python train.py --num_hidden_layers=12 --hidden_size=192 --num_attention_heads=6 --num_key_value_heads=6 --head_dim=32 --intermediate_size=768 --vocab_size=799 --hidden_act="squared_relu" --norm="rmsnorm" --norm_place="pre" --norm_eps=1e-06 --positions="rope" --rope_theta=100000.0 --rope_fraction=1.0 --qk_norm=true --attn_scale=0.381 --bias="none" --tie_word_embeddings=false --parallel_block=false --extras=["capped logits"] --init="uniform" --init_std_qkv=0.043 --init_std_o=0.00877 --init_std_up=0.043 --init_std_down=0.00438 --init_out_by_depth=true --optimizer="cautious_adamw" --learning_rate=0.0015 --lr_mult_qkv=0.5 --beta1=0.9 --beta2=0.99 --lr_head=0.00392 --warmup_steps=578 --schedule="wsd" --decay_fraction=0.564 --decay_shape="linear" --final_lr_fraction=0.0 --batch_tokens=16384 --max_seq_len=1024 --doc_mask=true --train_tokens=137400000 --max_steps=8387 --dataset="wikipedia_en"
MLP neurons of a small language model. Each row is named by its layer, matrix (down: output weights) and neuron, and shows model dimensions 64-127. Each number is 200 + 40 x the weight over its row's rms, rounded and kept within 0 to 999.
A block is one neuron, or neurons of one layer that tend to fire together. Before each block is what it responds to, as a language model described it from the Wikipedia text at the highest values.

Description: Byte pieces and word endings
L3.down17,225,180,181,223,218,173,202,186,221,128,285,146,153,233,207,213,152,199,193,143,196,210,135,190,222,160,203,225,167,270,165,315,206,221,207,219,130,177,233,217,213,192,247,206,232,314,213,179,209,207,311,220,238,220,231,215,237,185,189,212,172,243,179,233
L3.down194,143,183,148,208,235,171,137,191,189,216,198,221,229,254,219,282,202,210,197,220,183,226,148,166,158,213,235,184,184,167,234,154,219,239,188,199,191,212,217,143,169,231,159,165,228,201,259,221,214,193,200,263,246,206,138,226,286,202,204,209,185,243,153,194
L3.down270,168,160,173,223,257,137,266,211,188,187,125,177,239,278,184,254,151,209,245,234,156,155,219,207,149,259,109,229,120,212,227,299,198,236,171,214,207,202,278,194,240,189,236,182,212,263,164,212,207,288,210,151,186,244,128,254,191,246,275,212,183,220,194,286
L3.down392,210,58,198,208,272,225,175,175,246,205,203,244,217,186,206,159,233,202,227,195,173,164,235,235,185,220,209,191,238,266,118,258,152,222,209,174,265,183,202,165,237,212,223,176,153,211,173,262,135,205,239,219,202,250,223,204,206,264,198,218,148,160,233,242
L3.down470,192,190,194,261,219,209,172,221,293,148,181,227,163,228,199,248,114,234,175,259,165,157,215,165,196,149,181,264,255,221,155,212,264,155,167,244,285,184,179,175,195,188,259,203,160,138,143,136,237,203,171,144,188,231,153,155,274,190,226,192,161,224,237,185
L3.down488,199,161,197,204,256,295,188,212,225,114,185,143,165,189,243,238,181,220,219,222,125,120,183,177,190,173,230,254,239,154,196,239,165,227,163,170,292,163,167,154,229,147,134,166,181,125,141,198,215,257,190,193,218,137,201,182,181,186,166,198,167,184,148,178
L3.down611,186,170,192,209,188,160,154,176,181,189,149,119,250,165,126,228,173,146,181,252,271,233,192,125,166,113,186,246,220,201,193,186,155,229,184,126,185,196,170,145,244,204,193,275,211,247,167,235,155,202,197,191,193,178,284,185,184,200,216,139,229,227,157,179
L3.down725,161,248,228,198,236,185,180,192,148,122,165,220,215,163,173,215,166,310,230,159,172,251,216,180,208,174,213,202,209,161,234,195,181,178,204,166,305,163,211,176,211,201,191,205,235,216,203,241,181,199,248,218,209,208,176,230,196,222,217,188,200,215,115,184

Description: Coordinate minutes and word middles
L2.down6,221,174,246,168,202,171,219,235,179,203,214,241,211,172,222,156,116,179,165,165,154,188,237,230,234,176,173,232,203,210,132,186,281,209,214,246,297,244,133,176,239,191,251,234,226,220,172,239,204,248,247,180,193,199,198,192,181,189,239,145,178,196,233,180
L2.down144,166,139,245,256,200,147,167,197,228,226,185,207,173,137,226,241,253,206,163,172,205,201,155,244,205,186,261,253,159,206,192,241,222,281,236,246,198,206,219,200,215,242,174,240,223,161,138,194,209,200,255,212,198,207,132,153,162,206,239,99,176,138,246,191
L2.down233,227,218,216,171,233,207,127,244,278,214,235,206,211,230,137,185,100,193,172,146,175,195,238,239,235,130,203,203,245,228,166,194,312,210,274,201,248,196,200,205,207,216,216,170,271,203,217,239,172,178,264,221,177,259,194,245,206,201,212,256,275,264,182,186
L2.down239,245,192,168,218,192,203,171,148,175,244,190,189,153,178,179,182,235,207,201,182,187,167,211,199,209,209,206,172,238,249,152,240,385,247,193,198,264,210,190,256,183,234,214,157,199,235,192,197,127,167,141,177,156,147,222,160,178,273,173,183,286,223,131,232
L2.down318,202,231,218,167,233,230,162,245,168,273,166,238,179,217,186,116,194,216,180,191,184,224,176,201,152,210,151,251,194,252,176,207,241,214,203,244,203,157,166,207,197,190,209,183,183,211,243,187,264,169,217,132,156,183,171,171,183,236,248,190,225,164,187,262
L2.down360,186,193,191,267,183,205,217,176,188,188,168,188,241,222,247,181,225,256,205,241,194,201,148,219,261,267,283,182,216,249,257,193,264,198,211,196,185,198,272,167,181,265,209,197,260,171,212,234,192,201,173,187,189,171,219,217,203,207,207,240,228,177,154,154
L2.down567,219,239,221,189,253,179,147,180,140,228,236,239,198,257,161,197,170,178,183,239,297,257,200,169,215,139,313,211,259,225,196,154,242,194,254,273,264,251,158,186,210,245,160,180,191,167,168,233,193,145,197,274,160,193,145,223,150,120,280,196,222,261,213,190
L2.down711,249,217,183,209,220,206,188,230,147,174,197,243,162,179,181,188,177,222,142,142,208,238,200,188,211,215,227,158,198,197,168,202,241,232,198,247,231,184,184,186,185,258,174,191,166,114,195,247,246,209,201,204,165,233,225,175,184,205,231,188,193,212,143,228

Description: Segment-start tokens
L5.down198,247,187,130,189,209,243,265,219,260,140,229,202,217,230,169,250,170,170,216,195,173,239,185,260,219,191,167,253,203,240,198,204,182,120,151,218,190,193,239,196,179,214,219,166,187,202,190,201,207,196,211,200,214,178,235,259,170,239,188,150,156,234,218,237

Description: Broken punctuation and "to"
L2.down44,164,239,162,205,222,158,147,160,217,244,227,180,178,114,198,253,177,170,159,190,198,235,195,200,198,238,186,235,205,153,167,215,258,249,201,169,276,212,197,213,249,203,207,187,152,114,176,187,273,189,220,177,152,193,249,215,233,166,218,124,187,243,144,191
L2.down152,186,162,264,196,144,182,154,102,215,251,208,224,171,170,194,211,162,208,234,167,246,238,202,154,199,195,188,197,213,211,205,136,256,219,267,169,142,198,191,270,220,141,139,137,251,228,132,245,187,156,175,195,159,209,250,271,214,200,186,169,141,209,234,190
L2.down156,260,160,200,188,224,155,238,222,254,271,165,192,222,176,191,227,223,238,125,206,187,239,226,156,210,238,166,217,184,237,259,211,211,234,217,214,223,208,144,167,162,149,214,188,202,175,170,164,248,186,143,222,151,176,175,205,127,173,283,265,167,207,236,221
L2.down193,230,122,176,159,215,197,194,203,218,310,219,253,218,121,180,193,250,242,191,180,186,220,201,174,189,220,174,216,147,249,196,267,242,199,253,222,193,209,143,157,236,197,178,253,224,207,190,226,288,192,258,196,144,205,159,192,186,135,246,176,262,200,241,188
L2.down216,213,170,240,109,206,133,203,130,180,228,217,139,194,197,226,172,127,201,192,136,288,261,206,210,248,163,246,187,192,139,146,195,320,179,245,256,207,140,241,209,239,209,198,190,173,183,219,156,228,259,257,221,187,207,250,251,202,157,186,219,202,173,212,118
L2.down269,199,198,237,187,266,219,185,203,168,224,151,204,185,203,219,173,160,211,197,145,206,217,217,264,186,239,190,152,156,208,175,198,265,223,145,182,203,168,227,198,281,222,257,230,197,253,162,184,224,180,240,165,181,208,177,201,145,231,236,92,215,197,229,240
L2.down392,235,195,234,163,219,153,127,209,184,250,179,180,132,153,251,248,160,191,171,272,193,252,229,167,220,228,195,215,201,209,173,239,256,215,159,242,183,174,210,172,245,201,256,177,195,272,142,227,265,221,214,199,135,182,136,200,219,204,244,223,168,215,244,183
L2.down708,123,199,256,191,235,116,68,212,212,245,193,230,162,151,233,289,216,186,200,182,194,220,217,98,229,181,217,208,177,177,221,238,253,174,197,201,284,208,148,189,248,180,174,198,207,249,155,275,193,247,212,181,141,192,161,177,158,186,235,210,165,206,195,214

Description: Unicode punctuation bytes, word fragments
L5.down450,190,162,190,206,176,258,180,260,177,225,207,248,182,206,255,179,283,173,212,257,230,161,180,137,164,151,246,178,162,244,150,203,214,192,219,241,194,200,216,111,170,156,271,194,250,230,185,214,199,164,213,206,306,152,177,172,200,150,144,212,124,184,239,217

Description: Clause and field separators
L3.down75,191,180,169,178,186,197,191,168,218,199,247,199,142,180,112,191,105,230,197,220,178,183,110,220,161,178,144,171,182,233,184,201,201,244,170,227,211,234,163,214,158,219,178,151,108,246,217,187,225,256,187,246,147,262,182,250,278,145,182,204,252,251,223,172
L3.down97,196,161,249,164,216,143,203,217,162,288,126,186,188,198,192,180,176,179,207,225,168,261,188,163,222,149,170,183,208,202,195,172,250,164,176,227,165,114,223,181,228,217,209,190,160,248,95,186,230,208,238,234,163,183,248,264,173,133,225,191,192,199,181,167
L3.down150,178,228,207,226,202,205,294,209,221,168,211,231,147,220,166,203,117,208,247,169,249,287,216,192,265,110,252,152,260,210,228,213,161,199,199,164,195,204,228,274,136,170,187,203,247,218,240,227,243,191,249,184,194,185,184,180,195,159,144,203,170,197,181,200
L3.down217,162,256,241,263,235,225,188,217,103,267,179,192,266,191,258,207,160,180,133,192,185,239,214,178,211,164,199,251,262,199,192,173,202,217,157,302,187,211,173,199,216,230,240,140,184,223,219,188,176,192,207,200,162,222,246,268,187,149,220,187,190,166,240,211
L3.down281,192,167,196,156,175,257,149,175,229,228,198,193,181,216,162,215,264,168,213,133,188,266,195,251,212,151,250,233,165,153,143,194,276,231,227,232,217,234,204,171,176,280,187,214,211,157,99,145,188,154,263,153,162,227,219,174,167,272,199,238,166,204,227,260
L3.down378,171,212,259,138,232,169,198,203,185,174,162,162,189,228,220,184,164,190,173,211,160,191,156,137,271,152,204,191,220,146,217,191,246,210,160,208,228,188,207,219,176,218,211,188,171,245,180,259,290,256,261,255,108,134,277,226,221,132,198,244,228,201,253,127
L3.down560,188,148,186,177,199,171,158,188,110,274,135,136,190,153,267,234,158,186,246,183,153,238,165,156,237,175,175,195,229,181,183,228,300,170,188,223,221,187,253,207,221,200,217,162,166,239,206,289,201,229,227,256,108,159,276,205,211,176,187,214,215,162,237,139
L3.down715,184,223,171,152,197,213,252,258,216,226,117,229,214,104,231,309,201,182,197,300,211,213,154,248,226,210,200,212,175,181,193,242,158,216,210,195,165,237,251,174,151,250,115,161,247,133,172,211,239,277,166,155,171,223,246,217,192,158,217,152,125,247,263,213